Weights of a small GPT-style language model, trained from scratch on English Wikipedia.
Size: 16 layers, 3 heads of 128 (1 for keys and values), vocabulary 8192, 28.3M parameters.
Architecture: RMSNorm before each block, rotary positions, tied embeddings.
Training: 432M tokens, 3299 steps.
MLP neurons of a small language model. Each row is named by its layer, matrix (down: output weights) and neuron, and shows model dimensions 144-239. Each number is 200 + 20 x the weight over its row's rms, rounded and kept within 0 to 999. A neuron's up and down rows have the sign that makes its largest values positive.
A block is one neuron, or neurons of one layer that tend to fire together. After each block is what it responds to, as a language model described it from the Wikipedia text at the highest values.

L6.down350,188,251,214,200,191,187,196,187,218,200,208,203,199,211,195,231,223,216,211,226,194,167,214,213,214,204,188,200,201,244,203,214,222,216,178,216,171,179,182,245,183,237,223,180,184,204,233,199,218,231,180,206,176,220,231,206,180,205,181,182,180,204,196,233,147,216,198,190,199,247,205,214,216,188,214,192,218,229,200,202,165,177,165,194,224,172,212,187,204,185,200,213,211,203,176,162
L6.down470,198,198,198,210,160,221,167,236,186,204,195,205,196,178,190,197,213,209,178,200,198,190,184,221,221,184,230,199,191,181,192,182,195,195,204,195,203,196,203,240,155,180,196,199,233,220,203,220,190,206,228,208,182,185,227,243,192,198,201,194,208,214,207,244,192,206,199,225,175,203,193,222,188,187,212,213,223,171,172,245,201,201,181,213,198,180,213,199,218,217,239,209,187,223,203,177
L6.down678,207,218,195,216,200,201,186,176,171,196,174,220,182,206,149,208,177,193,220,230,243,216,189,221,229,229,209,206,206,209,208,215,205,212,199,190,209,232,206,201,196,197,213,174,215,226,207,189,197,191,188,204,173,227,225,195,198,203,141,196,236,203,237,233,174,207,205,194,184,182,166,204,231,197,198,200,213,199,190,232,200,219,178,193,204,171,176,191,193,217,240,185,232,180,179,194
L6.down776,216,203,217,219,192,202,190,212,181,189,221,184,233,195,216,200,224,188,181,185,246,216,194,195,216,203,198,202,209,180,200,222,173,175,247,200,209,221,202,213,164,207,215,182,227,179,195,225,186,206,202,195,189,205,208,236,191,213,204,225,223,196,219,275,210,210,195,223,215,194,193,161,211,184,197,148,202,196,194,209,213,202,199,204,211,206,231,185,184,210,210,199,186,187,164,217
Mid-phrase space tokens

L4.down329,196,186,219,175,189,175,222,156,154,209,171,196,191,168,214,196,226,176,208,174,214,185,141,200,187,186,165,169,175,188,226,223,211,183,200,185,206,205,214,226,185,181,168,218,254,215,221,182,187,225,216,202,225,174,202,175,197,177,219,189,190,167,211,244,167,178,177,225,216,190,184,177,198,191,231,225,192,192,207,167,179,201,204,198,197,187,199,187,189,171,199,202,196,191,169,197
L4.down359,205,223,190,218,230,184,200,209,181,167,185,224,198,196,212,204,218,202,209,191,211,231,214,175,181,191,198,187,165,199,229,196,176,214,223,187,210,214,184,168,182,220,231,229,197,177,206,175,220,220,195,181,213,221,155,204,207,180,201,183,191,152,230,249,239,214,193,215,194,201,183,210,215,193,192,203,214,215,239,197,223,193,208,191,201,226,183,212,239,162,168,221,208,235,185,196
Paragraph-break newlines

L4.down380,212,246,239,242,188,203,184,208,228,217,224,172,201,175,173,193,196,211,190,217,196,196,203,222,182,191,209,161,189,218,200,201,180,183,205,196,230,199,188,206,255,191,219,186,171,212,177,176,196,191,194,197,195,207,222,183,164,193,217,198,219,197,201,198,208,221,212,191,194,186,204,188,186,204,204,192,194,180,222,237,186,222,227,225,209,220,220,211,225,207,169,233,242,194,210,193
L4.down736,252,210,208,217,207,232,206,219,175,196,208,192,204,230,207,230,191,197,185,180,187,200,218,190,201,223,182,209,212,242,204,191,222,190,204,190,197,206,156,218,233,209,182,180,169,189,161,198,194,165,210,192,225,196,146,210,203,211,187,226,191,181,215,204,181,193,167,202,164,211,192,185,159,174,215,224,202,197,219,210,181,207,212,180,256,199,231,199,217,184,144,192,195,207,189,149
Year digit tokens

L5.down9,219,223,178,183,174,236,182,170,183,197,226,203,214,177,195,209,191,193,191,201,221,217,197,172,219,187,207,181,210,219,207,238,170,219,178,199,168,183,209,221,185,204,198,189,188,217,227,209,190,203,194,187,196,199,191,183,217,188,209,219,206,227,175,216,198,225,190,155,210,208,188,186,246,192,208,202,203,216,177,215,195,159,182,195,186,205,223,183,195,187,222,177,220,204,195,210
L5.down354,212,233,209,188,199,205,216,163,179,218,177,224,224,223,191,213,214,195,185,184,236,190,205,170,218,219,180,215,211,197,168,211,180,190,192,229,193,176,184,222,154,203,197,195,219,204,202,184,180,199,176,173,225,204,213,175,215,191,227,197,195,210,187,186,189,218,188,205,178,249,204,188,211,153,229,188,186,199,185,220,169,219,182,225,184,224,188,221,214,196,193,202,205,197,192,203
L5.down385,197,189,224,214,200,193,202,200,217,198,179,204,169,209,184,179,221,167,213,196,164,200,223,200,169,207,215,183,203,199,185,216,218,172,169,225,197,192,202,233,169,200,223,179,213,204,208,193,195,174,202,213,177,218,168,236,196,213,192,213,171,224,180,212,217,174,256,171,207,208,206,225,191,206,195,233,208,155,214,171,164,201,207,186,182,168,166,198,222,199,204,211,167,188,201,223
L5.down539,216,201,207,202,205,164,232,191,173,203,201,242,188,198,209,207,193,157,195,208,236,168,187,162,217,175,168,208,213,221,224,190,210,198,196,192,240,185,199,167,200,192,200,216,199,203,200,214,199,184,232,193,248,200,219,186,217,232,222,206,229,190,223,206,208,186,184,181,198,174,185,223,160,188,198,196,227,184,239,230,207,172,212,242,191,207,198,200,211,204,212,193,191,181,189,230
L5.down551,213,157,220,233,191,202,198,195,185,197,193,202,225,177,206,189,191,200,192,209,215,217,214,181,223,184,234,241,231,217,180,164,196,210,210,190,200,176,198,204,222,238,212,232,160,188,220,206,225,199,200,227,225,215,212,216,178,195,170,214,213,199,178,166,200,194,156,223,177,171,204,213,202,225,187,225,219,213,199,233,228,245,224,206,214,218,194,172,164,201,194,180,155,209,161,208
L5.down925,199,229,209,210,197,230,193,180,185,183,173,200,185,168,198,200,160,170,202,189,205,194,189,180,244,253,216,239,188,192,178,196,190,200,179,187,165,209,208,174,183,197,165,212,184,202,201,223,220,165,220,227,242,224,204,172,186,207,204,196,189,232,221,206,200,212,249,178,216,201,199,214,200,225,204,177,230,212,225,217,181,216,203,197,212,160,219,185,219,196,200,197,206,178,153,217
L5.down1013,234,210,227,169,210,188,226,194,166,190,203,236,206,179,191,184,196,192,215,208,224,179,203,201,176,162,187,251,171,181,192,215,208,194,228,196,198,188,203,220,193,215,212,200,218,190,218,191,206,181,197,166,190,159,190,151,215,226,180,218,168,214,227,193,192,259,175,159,182,223,214,189,193,223,213,208,208,216,229,219,209,186,231,199,184,209,207,201,205,185,180,193,164,190,222,197
L5.down1017,192,163,194,199,230,191,229,199,211,201,179,209,168,200,187,175,190,218,194,189,201,201,223,149,205,220,197,198,232,194,197,185,200,218,193,173,251,231,263,210,193,173,196,193,225,207,215,201,183,170,207,214,185,210,213,228,244,222,188,207,197,206,179,183,188,188,219,167,182,185,225,224,159,217,213,202,204,196,200,181,239,190,201,236,220,218,190,173,206,231,211,200,207,225,203,232
Dates and "As of"

L6.down168,193,199,205,237,172,187,203,225,242,187,197,209,183,211,189,218,187,197,183,170,212,173,219,220,198,204,218,221,187,198,200,192,210,168,205,213,200,195,197,237,186,225,213,198,184,185,200,226,160,195,236,189,187,184,204,232,179,188,219,187,230,205,200,198,199,178,213,170,211,221,236,196,175,202,206,202,205,180,194,175,209,199,217,206,181,214,229,184,188,204,178,187,194,244,184,201
L6.down534,188,220,229,205,193,190,208,182,207,178,193,200,224,193,201,207,186,184,188,202,208,188,240,185,202,187,173,159,236,214,218,190,211,243,197,189,212,209,186,209,192,208,168,204,165,229,153,204,211,173,205,211,200,196,203,204,228,193,214,194,180,182,175,186,171,188,200,191,173,223,212,198,168,195,229,214,174,207,202,168,208,211,157,186,175,198,174,203,178,196,182,218,215,201,215,178
L6.down571,214,154,228,216,201,221,210,213,162,186,192,184,218,147,223,214,192,173,178,216,152,176,219,203,212,172,168,201,231,224,224,183,201,211,205,222,208,204,197,173,246,212,187,209,192,196,204,221,212,173,192,201,199,209,186,221,208,200,197,192,186,199,179,173,203,176,165,187,195,204,221,203,190,188,162,193,197,192,208,186,207,216,212,213,189,209,234,153,208,185,207,167,191,191,210,192
L6.down953,225,221,193,223,209,212,225,188,150,220,187,207,189,239,173,228,191,160,209,216,207,215,191,203,182,190,164,210,204,241,179,181,238,167,222,192,195,232,175,203,213,180,219,157,173,230,217,166,191,222,226,194,215,217,214,194,249,206,182,201,185,220,209,216,191,193,220,185,174,231,221,209,204,203,201,203,193,218,185,230,195,205,208,161,201,214,218,193,233,199,197,222,191,201,198,255
Year digits in dates

L6.down164,180,237,192,201,200,189,218,211,198,187,223,172,163,218,208,178,219,213,211,212,232,235,224,206,209,170,216,210,192,194,205,188,196,198,231,170,206,195,165,202,199,192,206,222,182,222,175,221,220,206,172,198,219,205,215,232,194,186,204,197,177,201,184,234,215,228,197,189,229,207,206,216,206,214,180,247,221,215,186,225,199,191,144,209,213,206,143,193,226,221,181,195,206,212,213,172
L6.down221,166,227,175,204,163,231,175,191,221,159,175,177,197,228,197,192,222,185,171,216,217,188,190,215,194,184,193,209,173,194,208,223,232,226,213,191,164,179,214,194,201,190,219,191,208,169,196,232,206,191,206,214,219,210,198,254,204,200,177,195,175,216,193,209,175,234,216,213,236,188,229,217,217,174,184,213,202,208,198,188,206,197,179,201,182,164,198,183,177,189,201,168,186,177,214,220
L6.down525,184,214,195,186,246,205,213,226,183,171,201,206,196,205,170,239,189,212,186,186,152,199,204,188,167,199,212,194,195,205,157,190,197,207,201,196,194,194,226,192,185,192,180,202,178,207,230,203,174,213,177,253,158,196,181,190,174,214,224,175,232,181,201,217,211,212,193,237,210,208,210,210,211,189,216,225,205,200,216,214,234,188,168,220,165,217,185,223,209,183,186,215,210,212,183,199
L6.down637,212,194,212,180,206,201,249,216,227,224,224,184,223,207,224,201,228,220,212,179,220,176,183,219,189,192,167,177,211,166,213,220,230,194,203,215,198,217,198,193,198,172,198,197,244,148,214,195,183,185,215,184,192,209,199,232,205,200,207,207,176,213,251,198,211,211,200,219,178,168,218,193,184,190,254,155,189,212,160,158,205,189,143,201,220,220,192,221,191,204,172,216,195,180,197,216
Initial-following period

L4.down294,206,213,208,194,198,199,197,206,193,211,207,177,212,195,212,188,174,215,199,191,178,229,211,229,180,202,210,211,153,187,198,199,212,207,202,196,178,173,213,169,171,173,187,181,201,187,205,187,197,192,184,200,173,183,203,165,216,189,166,178,202,206,215,135,217,226,227,207,223,221,216,212,220,192,177,213,200,235,237,239,211,190,204,225,193,217,194,201,203,227,188,197,186,213,216,199
L4.down776,205,209,191,215,199,248,219,220,176,196,190,192,210,191,148,200,172,225,178,224,214,181,227,215,207,190,205,207,201,195,235,222,207,213,215,203,195,207,201,216,212,188,192,200,188,204,211,210,207,215,200,176,202,216,189,233,198,240,199,179,191,214,200,205,182,205,216,200,172,193,172,172,228,156,195,198,213,205,194,182,156,191,214,192,177,217,212,227,215,212,177,200,218,218,183,180
Middle-initial periods

L6.down513,185,153,207,190,202,185,175,209,184,187,171,171,210,196,216,230,180,216,231,225,219,178,221,211,201,191,201,177,153,204,187,201,215,201,215,208,181,194,219,224,184,208,221,183,175,176,189,199,218,151,192,203,194,194,181,153,209,236,176,216,194,204,198,199,191,188,205,183,221,235,185,181,208,229,181,221,200,184,190,254,205,209,175,208,174,166,199,198,200,190,184,186,216,227,191,226
L6.down607,197,224,223,216,199,203,166,223,213,195,233,211,189,171,200,220,209,194,219,224,181,209,215,237,206,212,175,202,198,183,188,199,197,178,199,221,199,230,189,238,220,192,211,186,202,233,226,204,167,174,190,175,219,213,205,173,217,174,216,223,189,229,179,177,217,219,201,201,206,216,207,205,154,229,190,201,236,190,192,202,215,228,221,218,207,164,223,192,220,201,206,213,202,230,212,163
L6.down777,213,205,209,184,196,203,226,222,232,185,194,205,146,228,227,176,180,185,200,210,199,195,222,204,218,187,175,187,176,221,208,210,200,185,162,200,201,214,184,213,208,177,194,200,191,168,198,212,197,199,181,222,223,211,177,210,193,228,196,253,217,189,188,211,178,200,206,211,202,194,189,201,214,198,148,237,231,238,149,239,230,185,252,212,219,205,206,194,204,198,207,188,209,194,200,148
L6.down923,209,204,237,192,149,194,198,189,208,182,211,191,177,197,203,201,201,204,198,175,223,201,211,228,204,185,197,213,182,206,205,188,214,150,195,177,160,197,205,199,238,215,205,208,167,211,205,200,212,202,210,208,222,186,214,255,206,240,208,216,206,179,179,205,175,188,192,193,188,184,170,188,168,199,190,199,198,200,216,230,205,205,213,182,139,218,193,202,222,210,176,215,185,199,219,216
Decade digit in years

L5.down376,173,201,172,179,207,200,213,177,203,157,185,198,200,192,181,212,215,192,247,215,222,222,196,233,196,177,180,197,194,160,232,244,217,191,196,221,195,210,206,173,174,192,221,229,210,182,218,179,209,191,208,167,199,200,209,194,207,189,189,218,183,186,207,209,185,228,170,211,198,148,232,176,215,189,204,241,197,197,211,181,203,218,177,228,179,212,214,161,204,184,213,199,184,194,184,188
L5.down496,208,214,211,176,230,201,212,195,216,212,218,192,167,213,202,210,192,220,214,209,191,194,205,195,210,181,216,189,201,173,211,197,191,213,209,175,205,210,205,216,191,202,219,226,235,223,216,195,200,236,220,204,223,182,150,190,214,211,184,224,178,204,192,217,195,171,197,191,212,228,215,189,212,194,168,235,197,214,250,188,205,181,210,198,173,201,238,243,172,218,186,187,207,181,182,190
L5.down569,207,196,232,202,224,241,203,229,217,232,171,207,189,190,198,211,161,195,200,198,224,174,184,223,201,205,190,185,167,192,197,227,201,198,193,200,177,235,198,193,216,167,209,205,228,185,229,199,180,227,194,177,226,215,193,232,182,213,224,198,227,187,201,182,200,180,181,202,189,213,218,228,197,187,170,144,219,189,177,205,225,206,194,229,177,191,216,209,216,198,183,195,211,193,198,203
L5.down702,198,236,231,153,186,177,199,225,186,203,192,196,235,191,227,170,215,180,202,206,199,207,208,199,208,169,167,225,208,181,203,187,181,180,192,208,195,196,194,196,199,188,188,223,188,186,200,176,188,182,187,188,198,202,205,195,232,196,186,219,228,202,183,214,195,132,194,189,166,217,182,222,218,209,204,234,206,215,213,169,169,215,233,186,218,220,191,220,234,181,218,161,194,208,191,171
L5.down819,194,194,187,172,234,196,208,180,182,193,219,170,182,199,219,179,211,202,189,228,156,205,238,217,181,162,210,222,211,193,201,231,228,170,225,209,188,210,183,224,186,183,227,247,173,205,197,230,183,230,205,221,206,189,201,211,189,158,227,181,168,212,185,194,195,216,181,193,182,225,209,218,217,215,199,200,185,211,186,215,178,188,203,213,201,176,209,230,148,225,202,185,195,199,189,197
L5.down917,193,202,182,163,181,213,211,211,200,205,195,207,218,232,220,199,185,236,214,216,205,182,233,168,210,186,167,220,200,181,179,206,182,152,190,205,181,252,200,198,196,197,197,220,233,185,189,178,200,216,189,196,191,210,176,231,213,226,212,176,207,216,229,217,188,174,192,244,200,221,206,182,211,205,198,209,204,218,226,211,203,221,209,209,172,207,168,181,203,154,199,223,202,187,219,181
L5.down926,236,213,201,164,195,235,238,182,175,227,156,212,212,175,204,177,190,182,254,172,193,194,215,217,229,214,220,171,212,180,194,202,177,227,152,166,197,191,216,201,203,197,201,217,186,197,221,211,171,172,219,205,255,211,168,220,186,207,179,248,202,187,196,178,232,198,167,196,155,187,220,195,189,238,153,169,209,206,230,160,187,200,175,195,181,191,236,217,184,176,200,214,199,167,184,192
L5.down1010,214,239,202,214,215,235,203,179,206,223,189,177,174,198,190,193,191,237,201,209,243,203,219,215,199,217,210,193,244,174,202,200,199,196,177,182,189,210,243,190,181,206,188,244,185,194,183,187,189,189,217,173,204,250,192,189,202,192,219,184,234,216,209,229,172,202,205,187,209,213,195,220,178,205,205,187,164,167,199,189,214,213,198,204,174,195,191,211,174,217,175,195,199,183,163,217
Abbreviation periods and table separators

L4.down368,164,192,197,183,177,199,179,200,251,189,202,222,200,203,202,197,209,177,233,195,194,188,201,253,199,205,193,219,194,203,191,214,227,176,185,204,223,196,177,229,216,184,208,206,188,219,194,188,215,200,194,195,194,210,184,193,182,191,222,218,220,196,219,184,175,225,176,215,174,217,208,208,181,217,219,204,193,206,206,193,217,202,198,171,197,187,201,247,197,221,176,209,199,165,204,205
L4.down551,173,193,228,199,195,163,233,190,213,214,197,192,175,220,216,195,207,220,198,200,154,174,231,180,167,201,198,165,206,182,210,182,242,173,204,190,218,206,228,153,207,178,180,168,218,202,231,184,185,215,192,177,221,160,241,209,198,167,181,234,207,195,190,201,190,189,197,206,223,186,154,221,201,205,219,198,214,188,231,204,222,189,186,198,176,177,201,210,191,176,216,214,173,188,203,173
Decade digit of 20xx years

L5.down111,189,193,201,175,197,184,205,193,196,189,163,178,193,219,173,200,174,175,192,200,219,174,184,187,228,184,187,222,186,192,224,220,232,178,217,241,223,218,218,231,197,157,233,200,221,228,186,181,246,183,187,187,175,223,202,177,213,227,172,194,211,253,245,249,204,203,223,196,198,206,196,213,223,186,179,181,212,215,225,178,184,196,191,219,218,190,201,187,231,222,201,231,215,221,182,209
L5.down169,206,206,196,208,184,228,173,168,155,201,189,228,190,185,206,205,175,181,198,210,219,193,171,171,196,220,175,198,219,221,236,192,191,213,227,156,212,205,173,205,229,213,204,208,202,216,211,176,189,205,205,199,224,193,213,182,188,206,193,209,197,164,195,200,203,196,197,194,205,191,174,220,189,174,215,196,207,195,196,179,210,186,208,222,199,202,171,187,228,174,201,211,183,208,180,184
L5.down200,183,243,199,182,210,233,178,190,197,215,204,235,187,196,199,206,198,186,208,213,214,174,190,200,212,165,172,188,178,230,222,211,178,206,191,160,169,178,219,219,202,214,205,204,193,199,223,186,202,194,197,205,206,206,220,193,203,207,220,194,213,199,197,284,202,203,212,206,225,211,189,198,184,197,211,173,189,206,196,187,220,200,214,190,222,194,182,214,207,180,240,199,195,206,188,189
L5.down241,162,251,184,221,202,206,230,188,178,228,193,203,176,213,207,209,189,190,226,205,202,190,211,221,242,206,202,183,198,181,185,209,185,181,212,185,206,179,234,204,203,202,187,218,215,224,204,168,203,214,230,207,204,182,198,182,187,190,208,202,200,221,206,229,156,208,196,190,198,215,221,211,178,186,222,200,185,212,195,194,216,199,211,203,202,198,172,210,191,206,211,219,206,216,168,192
L5.down334,194,219,196,199,202,206,161,193,171,207,177,198,172,199,188,214,195,198,181,214,226,176,182,210,221,216,186,188,207,213,231,240,220,184,218,174,180,215,205,223,224,205,215,208,198,191,214,196,223,232,195,193,210,216,205,169,196,191,198,205,201,199,199,239,231,199,168,204,229,177,204,201,200,189,189,208,231,212,216,174,208,208,200,203,188,218,218,184,214,198,234,179,182,202,174,208
L5.down341,181,210,203,204,226,197,179,186,148,204,223,200,171,172,226,226,175,160,225,206,195,181,173,195,210,195,179,228,204,214,250,209,184,211,210,173,190,191,214,227,194,223,206,207,213,200,207,174,197,208,211,212,193,204,203,172,207,181,204,206,194,199,211,209,222,162,186,195,197,197,207,212,185,221,230,173,188,186,185,216,173,197,167,187,171,219,219,184,235,173,222,192,188,196,192,223
L5.down527,179,205,217,209,196,227,204,176,175,204,196,221,181,179,209,194,202,178,185,185,224,162,209,236,188,205,198,216,179,229,219,203,213,225,187,171,171,194,179,204,194,222,188,197,198,191,203,178,247,163,219,208,216,191,219,176,187,204,204,223,213,179,189,144,212,184,205,174,254,227,190,231,195,211,174,213,217,177,216,196,197,216,197,247,204,198,202,184,202,156,219,171,197,203,167,191
L5.down789,195,215,231,222,201,210,208,195,182,199,177,225,201,216,186,193,187,170,180,202,194,203,195,230,210,182,185,200,180,221,218,195,188,224,217,183,212,224,202,227,207,204,199,169,202,175,218,167,179,199,214,211,224,191,186,201,185,216,199,181,209,190,220,229,214,215,159,213,233,189,195,195,243,225,211,175,191,192,211,207,204,201,192,155,213,214,199,218,196,199,216,200,218,178,158,217
Space before year numbers

L5.down20,189,193,233,238,221,196,169,216,206,230,211,204,183,241,220,199,197,171,175,229,172,209,209,186,219,194,233,180,203,223,214,169,208,224,230,207,163,215,213,206,181,223,212,203,181,210,176,233,242,209,208,186,201,203,207,198,211,164,176,222,202,186,185,194,211,198,207,236,180,206,222,206,194,152,251,153,224,175,212,194,193,158,175,214,208,220,220,227,181,197,215,148,202,204,185,166
L5.down90,194,203,194,213,195,224,206,174,213,226,211,202,201,189,176,221,198,224,188,193,194,200,208,225,239,210,207,218,193,220,197,210,222,171,191,202,211,219,205,223,199,213,211,199,195,228,195,205,203,198,209,198,188,192,189,220,201,185,213,214,227,179,169,197,176,190,210,209,195,210,168,232,175,200,193,192,225,193,188,183,200,192,190,176,210,176,184,207,224,219,191,203,227,181,217,197
L5.down263,176,253,208,210,239,187,161,176,199,177,181,180,212,229,197,194,174,249,192,203,184,243,190,191,221,205,214,160,191,171,178,182,194,158,237,198,176,173,172,188,174,217,170,217,187,204,220,185,184,221,194,182,236,221,215,206,184,216,197,216,196,210,182,169,198,224,184,202,184,192,172,241,219,212,194,199,202,166,235,213,179,192,186,192,184,166,206,169,194,197,216,211,197,186,165,224
L5.down375,211,222,159,233,171,206,194,228,230,208,195,205,167,206,214,189,170,190,185,165,205,172,190,173,222,203,208,201,242,209,180,208,210,205,208,199,185,175,146,209,213,214,210,199,194,205,171,224,206,165,184,183,190,191,162,181,180,148,207,228,231,168,210,201,186,174,234,230,237,188,223,216,184,238,193,171,181,207,195,172,195,186,209,178,205,171,192,210,231,216,177,204,167,188,195,202
L5.down540,188,161,191,196,245,234,241,194,190,195,226,184,181,172,160,176,193,191,191,183,224,198,194,187,241,209,204,193,197,182,211,174,212,206,160,192,230,197,169,224,208,207,211,212,182,215,216,216,185,196,240,207,227,215,193,200,180,185,181,213,233,172,182,215,236,244,163,192,205,188,210,229,206,208,202,198,207,201,213,194,184,195,215,226,190,176,187,155,183,203,180,182,198,174,208,195
L5.down573,194,167,200,203,214,162,224,208,210,231,219,242,183,225,179,195,244,191,180,200,195,185,194,253,197,190,205,170,170,187,203,161,180,188,191,218,227,201,180,205,201,185,217,220,194,191,205,224,191,185,175,217,194,189,214,233,180,185,210,194,207,200,233,166,205,209,199,187,203,225,198,191,186,186,197,195,161,236,207,237,203,179,239,203,185,185,207,239,227,204,190,210,228,187,176,207
L5.down798,168,176,197,218,194,168,194,215,201,193,240,202,194,198,197,195,195,207,199,175,204,177,221,237,239,186,221,229,210,205,227,210,244,183,148,205,220,194,211,217,213,224,201,205,195,211,177,199,187,217,159,225,209,141,198,214,205,220,230,190,200,168,203,200,189,209,195,199,205,188,186,212,172,214,167,202,194,214,212,205,191,234,196,156,192,203,211,223,231,246,198,187,211,190,230,234
L5.down924,204,156,207,192,200,182,246,187,198,201,184,212,181,189,182,200,180,149,176,203,155,205,181,220,205,246,197,211,193,186,213,232,202,200,191,195,204,197,204,207,150,225,205,217,170,186,220,172,199,215,191,220,204,190,196,205,185,195,220,216,212,170,159,202,220,231,198,226,188,213,223,206,187,169,209,226,193,184,237,233,207,199,179,201,196,160,189,192,184,197,182,173,217,177,204,228
Year decade digit